MLP neurons of a small language model. Each row is named by its layer, matrix (up: input weights; down: output weights) and neuron, and shows model dimensions 32-95. Each number is 128 + 24 x the weight over its row's rms, rounded and kept within 0 to 255.
A block is one neuron, or neurons of one layer that tend to fire together. After each block is what it responds to, as a language model described it from the Wikipedia text at the highest values.

L5.up235 [ 96 118 107 126  89 158 117  93 122  98 119 116 140 109 131 117 141  97 134 108 183 177 107 106 113 127  89  84 145 168 124 133 142 136 123 148 128  79 127 170 107 146 169 131 149  99 106 155 171 113  92 147 193 158 142 123 128 153 113 127 121 114 130 126]
L5.down235 [105 134 142 103 139 102 147 105 128 102 127 115 108 156  97 114 119 143  94 153 130  90 153 108 142 125 142 142  75 133 165 117  64 152  73 151 130 124 153 113 117 131  87 125 150 111 148 130 149 132 172 140 104  80 117 129 149 128 152 114  96 125 134  97]
L5.up335 [161 132 115  98 144 150 104 123 139 113 154 130 137  83 114 127  85  76 130 157 135 172 111 141 115 147 159 128 129 169 105 134 162 106 135 128 163 129 137 137 125 132 136 143 122  73 108  87 147 122  91 151 154 119 128 149 141 160 100 100  87 140  75 102]
L5.down335 [124 103 161 122  82 138 164 117 167 126 124 118 113 121 167 143  96 134 154 159 168 137 118  92 138 171 140 137 108 118 122 126 139 115 157 100  90 147 102 130 121 121 102 119 144 140 173 140 142 125 103 113 176 116 139 144 123 112  84 157 112  81 136 118]
L5.up434 [165 135  98 132 106  78 132 130 105 142 134  95 157 132 157 127 153 122 155 106 117 136 118 118 142 120 127 132 132 134  99 131 127 156 109 141 122 128 103 131 112 124 138 196  84 125 105 121 120 155  46 155 156 142 128 121 137 102 101  80 164  96 149 145]
L5.down434 [175 118 107  92 124 135 116 159 157 113 133  89 131 133 109 121 125  78 108 101 139  97 135 116 137 147 101 137 140 123 112 129 142 142 135 154 111  94 163 130  85 119 119 120 120 117 123 138 108 163 130 145 144  75 146 136 127 128 130 118 134 118 144 122]
L5.up662 [152 134 116  94 111 168 128 136  98 137 141  77 122 106  91  93  90  89 129 126 154 183 137 137 163 127 172 113 119 144 139  99 166 130 102 105 143 123 122 162 107 153 139 143 138 151 123 107 118 146 113 121 156 193 112 104 154 163 113 107 129 110  66 169]
L5.down662 [ 83 180 116 123 123 115 129 189 115 164 105 161 183 123 131 111 140 101  99 191 140 152 128  95  96 109 138 121 127 126 160 111 133 124  90 130 117  95 138 113 119 105 179 113  98  98  97 144  98 137 128 100 108 168 124 159 144 136 116 108 142 122 147 145]
Description: Odd mid-word fragments. Middle pieces of common words split unusually, such as the a in camp-a-ign or ha in somew-ha-t, plus empty table-cell pipes.

L2.up54 [130 148 142  90 119 115 154 125 112 147 128 134 137 179 119 129 162 114 120 149 139 100 138 131 135  99 109 138 139 166 105 202 161  81 135 159  98 156 147  92  99 131 123 126 121 136 148 115 153 118 112 112 126 145 112 137 114 154 134  87  93 115 134 140]
L2.down54 [115 115 117 100 155 117 128 130 135  88 139  77 138 119 126 126 145  97 143 129 128 115 108 125  97  97 124 137 141 109 146 149 129 124 100 142 178 132 118 115 148  96  84 107 130 126 141 131 123 150  84 102  92 133 127 141 151 143 176 100 115 138 158 139]
L2.up215 [134 135 127 143 178  95 113 134 130 108 116 142 136 150 101 118 118 152 142 126 111 123 129  90 115 128 103 130  91 106 108  99 119 107 146 161 152 125 116 132 131 149 139 108 114 159 152 118 127 129  75 113 109 110 110 118 137 128 133   0 163 130 141 138]
L2.down215 [130 134 111 138 117 154 122 139 110 150 131 143 131  80 141 142 156  97 120 122 153 174 136 146 134 129 154 113 163 141 151 131 179 135 112 128 121 150 109 131 117 125 158 128 153  69 105 151 144 106 109 142 127 136 155 115 122 142 104 186 105 134 101  89]
L2.up319 [154 151  78  92  86 164 126 105  82 123 110 189 152 148 121 108 133  96 128 158 187 125 122 130 136 105  97 117 103 169 146 133 117 121 110 136 140 141 130 143 105 120 168 136 119 105 161 129 150 162 102 113 147 126 104 140 118 146 109  98 157 114 104  88]
L2.down319 [125 158  97  99 156 128 102 136 115 110 134 174 128 123 139 119 109  69 113 134 102 138 128 109 165 157  78 126  86  88 143 109 107 131 139 129 142 151 133 126 135  80 189 128 146 123 126  84 137 150  84 121 107 136 120 127 151 142 174  91 122 123 109 148]
L2.up554 [179 151 120 112 111 151 140 132 132 162 118 147 147 135 103 135 118 125 103 171 184 121 130 107 128 136 106 108 119 109 109 146 149 138 124 152 109 133 143 132  94 147 158  88  84 107 102 138 125 132  94 112 140 131 108 120  99 155 135 117 128 113 107 123]
L2.down554 [146 161 130 132 172 158 122 119 149 162  93 117 115 124 133 114  75 117 101 121 126 145 129  75 137 174 101 168  97 102 119 152 106 150  74 131 121 118 116 110 107 142 125 125 135 136 121 110 102 176 113 128 116 126 111 113 182 163 167 109 150 132 107 141]
Description: Row and heading closers. Closing markup that ends a line in wiki text: the final pipe of a table row, especially header rows (Total |, Year |), and closing == or === of section headings.

L5.up266 [150 121 119 134 138 126 135  85 129 161 151 105  88 103 134 150 107  67 123 116 125 106 122 142  88 133 141 145 108 148 166 156 150 117 132 129 139 119 145 137 153 136 129 125 124 136 135 114 151 143 100 146 177  96 132 130 102 119 118 102 119 149 119 128]
L5.down266 [164 113 135 127 145  88 107 118 108 106 144 135 185 151  92 154 109 156 131 129  83 169 133 133 119 113 163 183  92 107 115 148 143 128 135 165 184 122 154 165 169  88  80 117 150 162 124 147 135 115 105 128 117 146 107 147 152 154 110 138 131 117 156 135]
L5.up312 [137 151  97 108 142 110 127 157 111 117 106  87 110 120 101  81 136 125 147 101 150 189 158 113 125 171 138 110 101 149 140 136 109 135 137 161 136 125 155  73 138 133  99 141  84 123 121  99 145 128 174 129 122 149 117 142 127  85  79 119 125  89 136 113]
L5.down312 [152 140 123 103 151 176 163 131 117 102 101 110 136 120 103 115 159 140 126 110 133 144  75 138 127 103 145  79 132 161 142 141 103 140 144 127 104 131 120 149 130 133 126 143 115 119  95 138 102 146  95 132 124  90 148 116 143 178 134 161 141 128 126 127]
L5.up347 [117 134 148 145 133 121 122 103 122 152 109 103 103 168  99 126 141 122  99 154 147 143 152 147 100 101 171 109 105 130 131 188 137 113  84 154 119 154 144 124 117 165 136 114 115  92 111 118 147 148 112 125 154 106  99 153 159 118 116 147 131  93  67 106]
L5.down347 [124 151 192 141 124  96 143 150 108 118 160 117 143 124 119 135 131 145  82 171  84 145 124 119 109 123  97 116 133 176 130  67 151 123 108 118 122 118 142 134 108 156  89 113 124 109 129 101 105 146 128 112 139 163 111 135 124 147 134 128 127 145 171 113]
L5.up426 [143 142 139 142 144 142 131 139 135 115 138 139 120 197 125 151 147 144  90 123 125 159  94 108  92 155 127 121 134 174 126 179 127 150 123 106 127 143 127 109 132 101 115 119 116 116 114 134 123 102 128 155 145 104 133 119 144 124 151 127 110  99 114 125]
L5.down426 [112 125 148  78 132 108 100 130 102 104 208 103 153 101 127 148 188 150 145 139 132 128 134 146 142 117 120 138 109 146 104  88  98  88 156 140 102  90 104 133 138 106 105 156 106 134 112 103 114 185 123 126 111 120 124 179 114 105 136 106 123 128 149 129]
Description: Mid-word subword fragments. Short middle pieces of words split into several tokens, strongest on un in launch/launched, also gg in suggestion, s in disc, u in Milwaukee.

L2.up50 [119 118 131 180 113 157 141 108 151 113 167  65 133 130 173 135 116 164 134 122 106 133 108 140 129 147 172 107 111 124 158 165 131 151 107 132 125 113 116 145  83 122 167 133 129 150  75 113 136 145 114 167 112 131 159 152 145 166 175 144 120 111  78 111]
L2.down50 [125 133 108 121 123  93 148 114 151 131 142 167 105 149 116 141 127  44 178 140 130 159 115  82  98 130  61 137 140 122 116  81 154  90 143 122 135 103 132 141 117 152 103 137 110 100 138 126 125 125 122 130 117 141 113 106 124 112 108  85 110 149 179 102]
L2.up73 [124 163 151 125 132 162 149 141 149 114 128 123 119 120 116 144 123 133 105 138 144 152  90 132  82 101 129 124 118 118 178 143 190 101 108 148 114 132 100 148  90 117 149 123 145 138 142 111 150 152 131 120 166 137 157 136 160 138 159 144  63 119  86  87]
L2.down73 [104 129 130 100 143 127 148  86 118 128 147 177 131 114 144 100 106 121 111 116 135 102 141 117 120 147 120 143 110 172 164 144 161 134  73  97 132 168 134 169 133 107 100 140 140 123 139 141 102 135 126 120 141 118 112 127 123 111 140 155  96  87 121 126]
L2.up288 [188 147 115 104 166 148 100 150 101 143 135 150 132 139 155 135 110 157 108 148 143 137 141 146 132 124 157  94 106 133 143 216 142 132 117 139 118 147 108 163  98 111 121 126 118 130 115 132 107 140 123  98 145 152 115 148 157 108 151 135  73 126 113 111]
L2.down288 [117 119 126 123 129 117 140 119 106 100 139 198 116 117 161 114 133 134 124 118 128 106 170 121 138 128 150 146 137 133 106 102 160 154 111 116 129 144 116 150 117 125 115 117 149  96 145 118 121 110 148 162 173 149 158 101 149 110 118 109 105 152 103  88]
L2.up401 [ 97 130  75 157 143 140 137 131 151 128 121  82 137 165 162 131 120 136  99 169 142 107 119 120 103 136 155 102 100  98 152 149 169 133 129 141 139 129 130 128  86 124 138 145  41 117 100 101 164 153 124 127 123 133 197 154 143 161 156 117  63 137 105 117]
L2.down401 [129 121 112 150 100  89 169 102 102 104  96 136  81 136 133 133 100 118 145 145 118 117 101 137 135 119 158 116 128 110 111 121 159 141 177  92 129 110 128 115  96  97 101 151  79 108 100  90 132 122 155 161 152 135 171 127 180 127 127 135 124 127 139 114]
Description: Paragraph-ending line breaks. The first newline right after a paragraph's closing sentence in Wikipedia articles, just before a blank line and a new paragraph or "== Section ==" heading.

L2.up86 [145 138  97 133 115 158 142 133 136 126 138 114 142 129 143 154 103 109 145 191 140 125 145  97  93 154 137 102 115 155 116 136 135 105  98 188 130 109 107  88 122 163 166 179 104 122 138  91 174 123 102 137 129 172 115 129 164 138 158 112  99 109  94 110]
L2.down86 [ 98 133 122 118 133 152 154 116 145 143 138  89 155 131 125 121 115 111 127 162 157 144 119  95  83 138 156 122  97 134 105 146  86 107 123 144 110 112 130 132 118 180  96 140 144 149 161  87 124 120 123 133 110 152 132 120  92 113 123   7 123 139  98  97]
L2.up177 [132 167 112 146 122 117 154 121 119 142 133 111 164 159 139 108  97  96 123 163 149 121 150  87  99 140 115 109 132 162 120 147 145 111 111 198  97  98 145 102 117 165 114 154 106  99 116  91 175 103  94 129 154 146 123 140 149 130 112 104 101 111 113 106]
L2.down177 [116 130 129 147 111 127 169 125 113 122 139 114 128 138 122 122 127  99 135 152 148 141 144  99 110 145 103 120 129 124 124 153 130 121 114 152 105 108 131 146 114 151 146 132 117 123 127  78 162 129 118 139 133 144 114 146 127 134 116   0 107 114  96  94]
L2.up222 [161 142 107 137 104 140 124  98 127 136 116 125 170 145 127 120 108 125 146 170 127 154 157  96 110 140 124 111 108 154 131 143 131 126 118 184 135 116 117 100  97 141 126 173 125 122 118 105 159 103 107 135 147 150 117 131 156 144 125 110 113 108  87  92]
L2.down222 [113 134 139 141 118 126 148 111 114 132 130 104 145 128 126 109 123 125 113 155 136 134 146  87 133 165 106  89 109 108 136 170 128 129 109 132 105  92 118 135 107 133 118 156 135 142  98  93 147 113 113 141 121 134 140 139 127 133 125   4 120 124  78  99]
L2.up429 [123 152  94 141 106 129 148 109 104 123 106  97 172 159 153 146 112 135 140 175 150 118 164 107 105 138 156  98 132 128 138 160 133 104 120 160 125 106 119  94 129 176 104 152 100 125 112  87 150 104  99 128 136 138 113 160 142 119 134  84  82 117 103  99]
L2.down429 [116 134 127 139 127 116 150 112 113 118 145 106 142 125 139 114 105 118 134 157 143 120 135  85 125 149 130 119 131 126 129 162 130 112 115 155 115  83 126 134 116 161 148 137 109 143 136  83 147 107 123 149 140 139 123 141 127 126 134   0 113 127  88  89]
Description: Mid-word d, us, ent pieces. Short subword pieces such as d, us and ent that continue an oddly split word, as in chil-d, gen-us, pati-ent, plus some non-Latin script fragments.

L5.up134 [119 146 133 142  99 141 146 123 116 116 168  96 153 119 127 139 113 106 133 140 151 128 121 115 123 152 118 114 125  96 158 144 181 146  92 159 165 145 143 104 104 132 150 104 154 104 139  91 134  58 124  80 122 137 143 104 122 137 141 152 112  92  96 156]
L5.down134 [109 148 121 126 136 137 144  88 127 133 124 134 117 149 168 131 120 136 122 162 115 124 136 188 102 140 152 143 154 125 130 149  90 121  97 121 115 133 157 127 143 112 168 132 104 148 143 104  66 133 137 121 115 138 144  99 100 118 123 145 154 147  92 142]
L5.up457 [121 138  99 170 126 153 141 116 136  95 170 129  91 114 150 139  93 170 146 139 151 123 117 136  98  83 158 129 151 105 116 148 106 139 126  91 106 145 140 122 127 142 112 112 103  91 148 127 104 131 117 151 132 148 169  85 118 137 131 120 101 116  96 104]
L5.down457 [130 142 135 127 112 144 127 107 100 133 123  84 110 134 107 145 105 151 137 134 154 121 131 133  99 123 122 127  98 146 135 114 128 116 119 144 133 164 155 123 133 143  99 137 161 125 128 136 121 124 114 147 133 104  53 119  96 173 119 158 136 162 121 104]
L5.up551 [ 65 156 133 201 103 112 124 108 113 116 144  93 110 141 136 114  94 114 127 149 157 114 113 132 141 148  96 155 144 125 113 138 185 133 103 116  83 133 144 147 144  98 136 146 155 141 148 119 124 118 115  87 101 121 123 139 155 149  99 139 100 125 129  95]
L5.down551 [143  98 121  95 128 108 115 147 158 152 158 112 132 105 138 191  93 171 131 128 147 111 153 128 121  87 138 120 115 144 133 103 122 100 103 144 140 144 161 131 117  87 104 102 132 130  62 127 176 127 115 163  95 155 101 158 142 155 113 161 148 137 103 149]
L5.up703 [ 82 148 125 149 109 145 120 101 115 134 107 141 113 135 130 112 153 132 118 146 159 150 132 120 151 161 147 143 166  97 155 163 112 141 109 136 131 112 150 123 117  95 137  91 129  95 160 139  80 124 118 130 113 132 139  69 141 160 123 147 111  81  87 114]
L5.down703 [158 127 159 165 100 118 101 147 111 132  96  90 109 157 112 115 122  87 128 119 143 108 114 164 132  97 115 186 157 114  91  97 129 120 142 148 137 126 193 144 130 178 140 120 135 113 113 127 154 157 168 131 128 123 122 128 132 147 132 178  72 124 199 127]
Description: Word-final suffix pieces. Final word-piece that completes a split word, mostly the adverb suffix -ly/-ally (secretly, effectively, initially), sometimes -t or -pt (felt, except).

L6.up301 [138 172 110 119 147 143 148 133 133 105 112 124 128 181 103 139 154 111 108 125 142 184 144 122 130 131 103 112  87 108 205 129 135 104 126 144 124  88 157 103 147 129 148 120 117 113 159  97 168 125 120 115 139 185 153 138 157 138 150 112  96 102  97 110]
L6.down301 [173 131 137 115 144 163 137 130  85 137 127  94 149 153 155 145 157 120 100 132 165 104 173 117 107 143 114 115 173 112 129 119 143 149 115 139 110 168 155 117 126  99 168 142 117 104 139 172 149 145 128 123  91 151 129  88 142 100 139 175 125 121 129 147]
Description: Nationality suffix completions. Final word pieces that complete nationality, country or proper names, mostly demonym suffixes like Moldo-van, Swed-ish, Canad-ian, Pakist-an; also Pentag-on, Shin-ji.

L6.up219 [132 145 124 112 116 105 178 144  85 173 122  88 106 123 137 115 115 101 110 103 146 144 106 108 119 147  86 167 103 151 146 108 154 100 121 126 100 124  90 129 134 161 146 118 127 132 142 103 157 133 133 145 150 135 138 133 156 115 111 119 131 139 126 128]
L6.down219 [141 112 115 149 116 159 120 184  90  92 169 149 125 158 129 106 122 110 142 155 144  79 126 126 135 127 135 107 158 122 141 158 136 119 116 115 153 124 131 124  95 101 100 121 129 121 133 143 146 113 152 104 150 188 141 115 108  81 139 109  90 131 150 116]
Description: Table header labels. Tokens inside column-header cells of wiki tables and infobox field labels, often word pieces, e.g. Format, Quarter, Round, Starring, Established.

L6.up637 [ 82 142 135 141 155 126 147 118 124 133 113 161 107 135 170 125 160 101 102 105 151 147 159 134 141 156 166  91 128 126 139 133 105 109 128 141 149 141 114 117 135 126 133 129  75 192 144 120 148 118 116 153 143 153 104 116 147  80 100 115 134 102  89 146]
L6.down637 [138 135 122 124 141 142 139 136  96 105 132 134 179 118  95 108 121 118 101 108 113 110 122 133 163 138 142 104 134 129  93 165 142 123 167  84  91 138 111  99 144 148 154 150  94 151  69 160 117 101  90 132 144 128 131 149  83 130 167 110 134 123 127  99]
Description: Mid-word vowel fragments. Short word-internal pieces, often single vowels or "man", after an opening fragment like de, Le, vi, as in de-man-d, de-a-f, milie-u.

L2.up105 [123 130 104 118 144 119 119 144 120 137 101 143 158 159  87 150 124 147 153 164 166 174 150 142 127  99 138 130 108 139 142 139 143  97 124 170 129 120 104 120  71 127 148 113 159 144 125 100 123 128 158  95 170 125 142 162 162 121 109 137 156 113 129  90]
L2.down105 [110 136 123 113 145 104 113 145 124 122 136 135 124 136 114 137 142 152 145 104 108 132 153 130 147 104 167 135 149 114 131  96 114 123 166 146  91 133 113 147  61 122 183  94 150 112 123 103 118 124 133 124 148 108 127  77 115 116 108  92 145 122 120  90]
L2.up514 [103 116 114 121 146 109 123 120  74 145  98 166 125  90 158 149 140 153 108 136 134 156 125 127 110  95 167 161 113 157 210 174 174 114 104 127 136 137  94 124  95 132 170 118 116  97 124 107 129 125 144 140 171 153 124 154 166 123 105 151 109 143 127  81]
L2.down514 [116 130  93 142 125 143 111 117 115 120 107 160 156 104 143 139 141 132 123 118 110 150 146 150 135 140 132 139 111 164 195 134 155 127 119 112 112 169 115 163 124 110 181 108 149  83 118 151 127 131 151 129 140 131 122 145 150 125 103 234 130 142 131  72]
L2.up547 [113 148 124 152 111 127 129 155 115 146 119 124 144 157 118 153 176 159 132 138 122 152 122 128 125 124 145 154 110 135 183 120 132 111 111 132 112 100 140 104 129 132 105  85 110 114  87 139 106 141 106 113 192 125 132 161 120 108 112 146 147  96 163  98]
L2.down547 [158 153 171 160  93 167  92 101 129 140 131  94 105 105  86 105 114 128  93 129 148 121 120 125 133 101 117 151 104 138 115 143 111  71 131 128 143 132 156 108  79 121 174 104 161 156 144  91 129 124 139 117 142 122 159  96 126  87  89 145 153 123 184  94]
L2.up556 [169 138 127 125 115 117 102 135 154 142 117 126 127 144 110 137 129 114 119 154 150 147 117 151  91 105 118 123 104 134 144 165 150  89 142 136 130 119 107 124  58 113 142 126 127 109  77  87 170 166 119 150 140 166 172 119 150 170 143 108 115 101 125  86]
L2.down556 [119 158 140 137 134 108 110 134 139 150 114 120 115 186 135 129  61 137 111 147 116  89 129 119  82  94 119 122  95 194 126 141 149  94 129 112 124 110 103 113  74 141 151  80 149  84  55 116 117 135 132 131 145 131 157  99 122 150  96 118 121  93 153 114]
Description: Word-initial con- and headings. Word-start prefix pieces, mostly con- (and dis-) as in construction, context, conditions, plus == heading markers, particles like called up.

L2.up152 [ 92 131 110 156  99 119 140 140 112 120 144 144 164 157 168 138 110 128 124 125 146 158 175  70 113 140 117 106 143 166 138 120 148 113  90 153 121 107 139 131 128 154 124 140 122 101 125 107 155 120 121 133 191 148 125 131 163 167 120  97  94 142 149  91]
L2.down152 [145 110 134 162 141 104 135 127 120 145 117 140 130  97 131 139 124 112 110 131  98 145 121 118 114 119 130 107 182 119 117  88  80 115 145 131 112 110 112 104 159 152  98 125 113 103 129  99 151 166 114 147 123 110 148 121 137 139 148  38  94 143 126 113]
L2.up364 [136 131 153 131 104 135 120 131 150 154 150 119 128 107 116 112 127 122 134 126 157  99 127 125 118  67 127 132 180 160 137 116 138 145 139 131  65 112 154 152 130 122 103 123  98 124 103 101 113  80  90  85 148 156  96  93 106 135  84 120 122 149 118 143]
L2.down364 [125 105 117 107 127 140 142 146 140 117 132 122 118 139 103 136 121 155 111 144 120 156 106 102 156 157 112 100 136 109 182 135  95  84 131 120 164 125  95 130 144 166 140 120 156 155 135  57 110 158 164 134  98 113 138 134 175  91 130  91 114 134 121  81]
L2.up657 [109 126 108 133 100 138 148 120 102 143 130 165 142 129 156 127 127 120 125 161 154 180 154 101 120 103 126 124 134 157 136 146 159 118 102 143 115  83 127 139 138 129 109 168 122 102 124 113 168 145 152 184 146 160 112 154 122 133  91  98 117 107 165  67]
L2.down657 [155 115 115 160 118 109 140 113 104 122  82 130 134 110 123 130 132 101 151 141  76 128 139  87 105  85 152 148 167 123 135 119  89 146 130 146 135 139 136 127 125 167 126 170  45 111 145 115 131 140 123 145 159 103 175 100 163 142 114  49 107 128 150 115]
L2.up767 [111 130 145 125 158 122 123 144 138 139 160 151 125 120 141 111 135 114  80 142 125 113 169 115 135 130 119 141 155 147 133 127 126 116 128 173  83  68 154 153 157 122  87  98 127 159  88 113 130  79 121 146 109 154 115 105 118 126 130 114 104 130 152  93]
L2.down767 [183 193 149 123 126 115 105 140 135 131 121 106 120 134 156 142  90 118 114 151 115 126 101  98  92 107 109 112 166 138 136 123  98 145 112 140 171  92  83  86 124 126 174  95 108 121 139 126 132 199 117 119 112 122 165 113 110 122 140 100 113 119 110 101]
Description: Infobox field colons. The colon after a field name in Wikipedia infobox lines, such as Country:, Species:, Location:, with scattered weak hits on word pieces like "way" in Norway.

L6.up754 [180 117 130 145  97 162 124 127 124 132 126  81 153 149  95 149  93 141 164 148 124 175 118 144  79 150 129 150 122 100  93 148 119 146 121 174 122 141 101 145 102  93 141 170 147 135  87 126 142  93 140 130 158  93 127 130  94 130 139 105 104 131 119 147]
L6.down754 [ 85 131 112 137 143 138 130 144  88 137  77  98 109 127 158 165  98 110 126 108 128 105 147 123 161 124  99 130 115 124 143 143 144  85 151 101 181 152 116 139 154 176 161 106 141 172  71 135 163 138 113 146 145 142 123 139 143 157 143 175  92 106 121 146]
Description: Narrative progression words. Word-piece completions of verbs such as w-ent (went on to) and s-ent, plus later, still, began, before after subjects in biographies.

L6.up705 [140 144 150 154 151 121 162 137 132 135 130 117 141 162 108 106  95 137 121  84 168 112 102 125 152 191 123 128 116 157 103  83 146 117 135 112 125 113 156 145 114  99 109 133 112 124 117 139 128 118 162 114 136 188 119 103 118 171  84 116 113 154 105 122]
L6.down705 [108 141 121  95 117 104 124 111 119 150 120 138 132 128 167 128 129 148 148 180 156 157 131 128 124 162 143 151 139 116 127 149 117  84 127 121 142 127 134 164 131 129 124 126 120 134 144  86 124 148 106 122  94 110 143 119 178 186 116 103 125 145 120 117]
Description: Mid-word fragments, table punctuation. Middle pieces of words split into several tokens, such as st-at-istics, ar-tic-les and soci-et-y, plus infobox and table punctuation like " (" before Gls, ft or in Spanish, and empty " |" cells.

L5.up117 [106 118 161 125  99 164 131  99 119 111 125 150 107 142  94 135 126 140 134 123 116 120 114 147 132 175 118  70 148 149 143  96 178 111 124 110  82 110 128 157 141 148  95 122 134 115 168 129 152 128 124  96 182 128 140  83 100 164 119 142  87 125 137 110]
L5.down117 [130 131 137 102 116 136 126 110 135 124 163 131 133 143 141 117  96 101  90 131 112 111  95  74 135 141 118 141 122  88 117  91 114  70 156 102 146 113 122 122 131 127  95  91 145 152 121 103 111 123  95  71 117  54 133 108 141 129 166 148 158 152 149 144]
L5.up219 [141 162 131 156 121  99 126 101 124 191 100  89 129 132 107 141 100 122 145 116 162  93 114  97 137 104 134  87 124 163 132 134 146 117 130 131 108 139 135 132 105 143 149 139 138 120 100 146 141 113 133 137 160 111 131 105 124 129 149 134 117 160 144  91]
L5.down219 [115 139  95 181 123 146 120 114 117  66 154 140 158 107 121 124 134 130 126 152 142 136 120 138 150 159 136 174 116 167 136 144 154  80 140 119 141 110 136  95 148 129  91 156 135 109 123 121 106 119 155 140 142 172 149 112  74 156 105 102  92 123  98 131]
L5.up715 [154 166 108 120 113 147 156 138 128 168 141 116 122 125 136  92 119 164 119 154 114 159 139 126 134 195 150 102 148 142 121 109 164 122 102 123 160 121 138 139 125 154 137 140 133 152 169  96 143  86 110  67 150 131 143 141 101 128 122 132 129 119  94 110]
L5.down715 [109 131 151 137 107 142 153 119 128 140 171 143 144 180 112 163 145 100  89 129  81 134  98 104 112 117 156 132 122 115 115 136 120 118  87 141 126  99 113 144 120 130 135 103 104 142 131 161 119  84 101 121 129 126 119 104 130 155 112 127 152 144 102 149]
L5.up724 [ 97 151 120 112 133  89 109 119 127 138 171 127  94 134 109 175 131  91 131 107 171 114 127 115  73 146  83 134  96 144 131 115 168  78  89 125 136 107 144 142 104 116 137 142 130 161 175 105 135 131 124 113 155 102 123 102 115 103 132 142 109 147 126 154]
L5.down724 [138 137 138  99 101 155 147 109 109 133 139 153 179 134 158 135 132 149 115 153 131 133 122 137 137 160  93 113 129 144 140 143 139 165 177 122  87 138 121 143 101 123 127 118  97  94 124 148 123 104 145 171 131 110 134 153 159 117 152 153 136 111  76 139]
Description: Infobox and table field labels. Word pieces that complete field names in infobox lines and table headers, such as Years act-ive, Added to NRHP, Deta-ils, Author-ity; it is weaker on word-final pieces inside ordinary prose words.

L5.up21 [113 150 117 149 131 139 145 153 158 114 129 131 121 134 167 112 135 111 117 119 138 119 142 123  89 152  99 135 124 115 142 140  90  97 115 132 151  89 115 141 147 162 183 108 113  97 132 122 163 107 161  86 121  93 124 151 111 156 111 113 100 112 142 107]
L5.down21 [103 161 111  92 182 126 170  96 129 146 145  75 136 118  85 143 133 138 124 118 125 128 181 104 147 143 129 122 134 126 161 125 140 137  88 116 109 159 120 116 115 102 138 113 142 154 142 119 118 151  96 158 120 172 140 103 125 121  81 109 145 143 109 127]
L5.up175 [161 169 155 175 153 134 152  81 115 152 136 108 129 148 155 116 146  85 135 160 112 131 175 114  76 151 107 129 117 108 131 109 126  99  96 140  97 163 127 127 154 131 165 131 113 138 134 145 147 119 124 154 132 172 133 112 125 145 130 145 101 125 144 135]
L5.down175 [109 126 133 106 141 143 109  90 109 140 100 152 160 130 154 112 140 176 110 141 160 136 140 179 155 119 122 168 145  97 159 111 124 138 130 122 172 129 146 121 146 146 162 115 109 137  72 129 119 117 151 134 121 117 186 123 144 116 122 193 126 125 128  91]
L5.up591 [113 151 119 190 114 111 118 140 178 160  92 120  81 145 129 124 111 139 181 170 128 137 158 126 166 135 140 126 152 114 152 139 117 120 114 103 127 126 113 122 137 147 144 132 163 147 132 120 156 135 113 194 117 159 152 119 120 133 102 100  93 103 103 125]
L5.down591 [151 151 156 125 131 152 150 125 120 100 124 132 133 108 140 111 146 140 112 109 133 103  61 129  87 124 158 123 112 102 143 132 177 111 168 148 146 149 142 123  97 137 148 137 114 112 139 168 130 109  93  81 129 135 150 125 144 130  72 130 119 145 130  93]
L5.up699 [147 156 109 142 167 166 193 154 133 121 154 104 163 142 120 118 125 129 141 172 114 132 139  83 156 133 123 147 129 120 101 158 161 153 120 131 148 110 155 102 130 121 107 142 135  93 129 100 107 118  88  97 144 137 119 103 129 128 114 137 111 128  93 102]
L5.down699 [117 137 114 140 135 137 137 143 136 154 146 140 119 176 124 158 115 160 166 117  90 138  91 153  72 143 121  77 170 141 146 149 104 149 151 174 111 151 137 110 129 130  94 129 117  91 117 127 157 143 152 101 140 142 106 144  95  86 129 112 103  92 125 153]
Description: Mid-word subword fragments. Short word pieces that continue or finish a word split across tokens, such as ri in Nasseri and serial, di in sediment, ical in Political, and CJK byte fragments.